{
  "num_hidden_layers": 9,
  "hidden_size": 768,
  "num_attention_heads": 6,
  "num_key_value_heads": 6,
  "head_dim": 128,
  "intermediate_size": 3840,
  "vocab_size": 13170,
  "hidden_act": "tanh_gelu",
  "norm": "layernorm",
  "norm_place": "pre",
  "norm_eps": 1e-05,
  "positions": "learned",
  "qk_norm": false,
  "attn_scale": 0.0884,
  "bias": "all",
  "tie_word_embeddings": true,
  "parallel_block": false,
  "init": "normal",
  "init_std_qkv": 0.0127,
  "init_std_o": 0.00299,
  "init_std_up": 0.0127,
  "init_std_down": 0.00134,
  "optimizer": "muon_variant",
  "learning_rate": 0.00862,
  "beta1": 0.95,
  "weight_decay": 0.0,
  "lr_head": 0.00603,
  "max_grad_norm": 1.0,
  "warmup_steps": 200,
  "schedule": "cos",
  "final_lr_fraction": 0.03,
  "batch_tokens": 65536,
  "max_seq_len": 1024,
  "doc_mask": true,
  "train_tokens": 675500000,
  "max_steps": 10308,
  "dataset": "wikipedia_en"
}
MLP neurons of a small language model. Each row is named by its layer, matrix (up: input weights) and neuron, and shows model dimensions 320-383. Each number is 50 + 10 x the weight over its row's rms, rounded and kept within 0 to 99.
After each neuron's rows, "fires in" lists the words (lower case) most often at its 100 highest values on Wikipedia text that the model never trained on.

L4.up1286:52 68 49 36 63 44 64 57 57 74 64 63 45 46 53 43 26 54 54 39 59 36 42 72 45 53 39 33 53 50 58 61 57 70 78 55 53 52 42 60 58 44 57 57 57 49 46 51 65 51 42 59 36 59 61 60 40 44 66 62 37 55 57 41
fires in: "that", "and", "in", "of"

L4.up2058:51 54 50 53 59 43 59 30 65 40 71 45 48 55 43 37 31 53 32 42 37 47 41 60 37 57 38 58 61 58 47 42 60 42 29 59 32 42 37 48 52 39 53 65 50 48 40 54 32 43 41 56 29 42 39 48 62 45 34 63 42 55 33 56
fires in: "the", "of", "in", "that"

L4.up3489:59 43 57 71 41 37 56 47 26 56 53 29 55 48 60 43 37 56 50 49 48 62 58 51 49 67 51 54 44 57 56 52 55 36 46 50 68 50 34 68 44 46 51 56 52 27 60 47 49 54 47 47 62 64 61 60 37 66 57 34 57 54 43 55
fires in: "to", "in"

L4.up239:37 67 57 59 26 49 52 37 55 46 39 50 50 82 55 49 54 47 60 36 76 42 59 48 56 67 62 70 68 56 48 59 41 57 35 62 47 49 43 46 51 52 31 37 46 39 35 40 36 48 54 63 50 41 44 33 53 32 37 55 40 44 35 57
fires in: "to", "at"

L4.up2463:56 32 49 33 62 55 44 56 67 45 45 51 49 41 65 50 52 28 40 50 32 72 53 36 40 42 52 53 56 49 22 59 47 52 39 39 33 43 59 44 38 51 44 44 40 39 45 55 38 59 48 32 68 56 55 47 60 64 58 47 64 55 45 38
fires in: "of", "with", "no"

L4.up2772:36 60 61 49 51 47 52 49 53 43 35 54 49 52 46 47 59 51 53 46 50 70 40 46 57 46 63 58 65 61 69 38 55 51 52 48 51 58 69 48 63 26 51 63 48 47 38 51 48 53 65 50 59 56 55 41 35 65 56 51 39 48 42 51
fires in: "in", "of"

L4.up1752:48 53 47 54 45 37 43 42 39 32 39 48 60 47 80 52 42 36 58 60 49 36 53 44 50 54 39 57 46 62 51 37 54 53 59 64 45 61 55 42 54 70 74 52 42 51 62 55 43 69 46 73 43 41 37 46 54 61 41 73 30 41 42 32
fires in: "and", "who", "had", "s"

L4.up1577:35 58 58 71 51 33 34 45 42 43 40 49 60 59 32 49 52 49 35 50 51 56 53 40 52 42 61 51 57 48 49 52 47 42 55 65 36 49 50 47 78 63 62 59 52 50 41 38 23 45 60 35 41 60 39 39 49 60 76 54 58 61 45 33
fires in: "the", "in", "on"

L4.up1916:59 48 49 48 56 52 47 41 47 56 52 56 41 39 51 42 49 37 57 53 48 33 52 58 40 54 36 63 69 52 37 44 46 53 34 29 50 48 56 35 29 56 37 52 52 33 47 45 59 59 29 41 44 60 49 35 49 46 59 38 43 53 47 45
fires in: "that", "also", "who", "not", "the"

L4.up3723:51 32 54 46 45 50 72 54 37 33 41 52 59 67 54 43 40 40 44 38 53 61 58 42 56 50 43 37 62 51 44 50 57 39 69 47 59 71 49 40 48 37 45 62 57 36 55 52 51 56 42 57 62 43 58 66 48 43 57 50 49 51 57 60
fires in: "of", "ibn", "edmond", "anoual"

L4.up3789:52 46 72 56 54 49 57 58 52 55 33 45 52 69 42 27 36 48 52 65 51 50 65 46 41 57 67 56 57 57 59 39 46 41 33 25 52 47 67 52 59 74 61 58 54 47 36 32 55 44 32 37 62 62 53 36 64 55 43 51 48 41 35 46
fires in: "5", "3", "4", "a"

L4.up1333:58 50 42 59 54 44 57 44 40 68 52 43 46 53 53 36 49 67 46 45 39 60 52 29 52 41 45 57 54 77 50 45 41 49 62 55 44 53 45 52 50 68 57 44 50 52 59 45 54 69 52 37 52 47 65 52 55 58 66 58 54 57 51 42
fires in: "in", "with", "via", "on"

L4.up2032:36 54 38 58 60 52 32 54 56 62 26 61 49 52 39 39 65 49 53 44 78 62 47 49 62 53 63 54 58 52 46 39 49 50 56 38 54 46 61 33 72 62 48 40 50 46 56 40 48 50 35 63 55 30 53 46 40 38 66 63 30 44 41 40
fires in: "its", "s", "their", "own", "her", "his"

L4.up1092:60 60 40 53 37 48 60 47 45 35 46 52 66 50 42 59 40 53 31 44 52 52 54 27 51 40 39 49 47 52 54 42 53 34 41 66 47 52 56 53 46 34 44 53 40 50 54 60 56 55 29 47 44 35 38 56 76 44 43 34 47 42 48 41
fires in: "a", "guerchais", "guépard", "zürich"

L4.up3481:21 41 39 26 48 38 48 52 58 48 36 33 50 52 60 62 55 53 45 41 52 49 63 50 51 50 50 50 44 43 50 53 54 50 65 42 35 53 55 46 46 47 48 71 42 48 42 61 50 50 36 63 43 70 58 38 51 42 38 52 29 60 48 42
fires in: "as", "served", "was", "appointed", "a", "to"

L4.up3352:36 65 59 53 36 37 55 34 51 68 56 57 43 44 62 49 39 53 56 49 68 44 40 36 58 53 46 40 63 61 62 38 63 52 46 39 45 43 74 50 50 40 67 66 48 48 38 47 31 60 50 39 51 42 31 53 38 45 80 68 52 69 50 50
fires in: "of", "and", "had", "all", "already"

L4.up2821:41 42 52 54 59 43 61 55 61 50 35 64 58 56 41 36 66 53 41 65 53 46 53 25 59 63 40 45 41 48 52 40 48 58 41 44 51 59 39 47 33 67 75 53 53 49 53 59 42 48 35 53 58 47 58 30 50 69 61 52 42 52 44 62
fires in: "his", "her", "the", "s", "their"

L4.up2844:56 46 42 48 47 42 49 57 47 47 44 50 46 58 53 57 61 55 46 67 38 46 53 37 51 48 59 63 46 60 41 40 42 41 47 44 66 43 62 48 69 52 54 59 53 42 46 66 42 48 50 50 49 71 38 59 43 44 52 64 52 44 62 44
fires in: "the", "his", "s", "in", "her"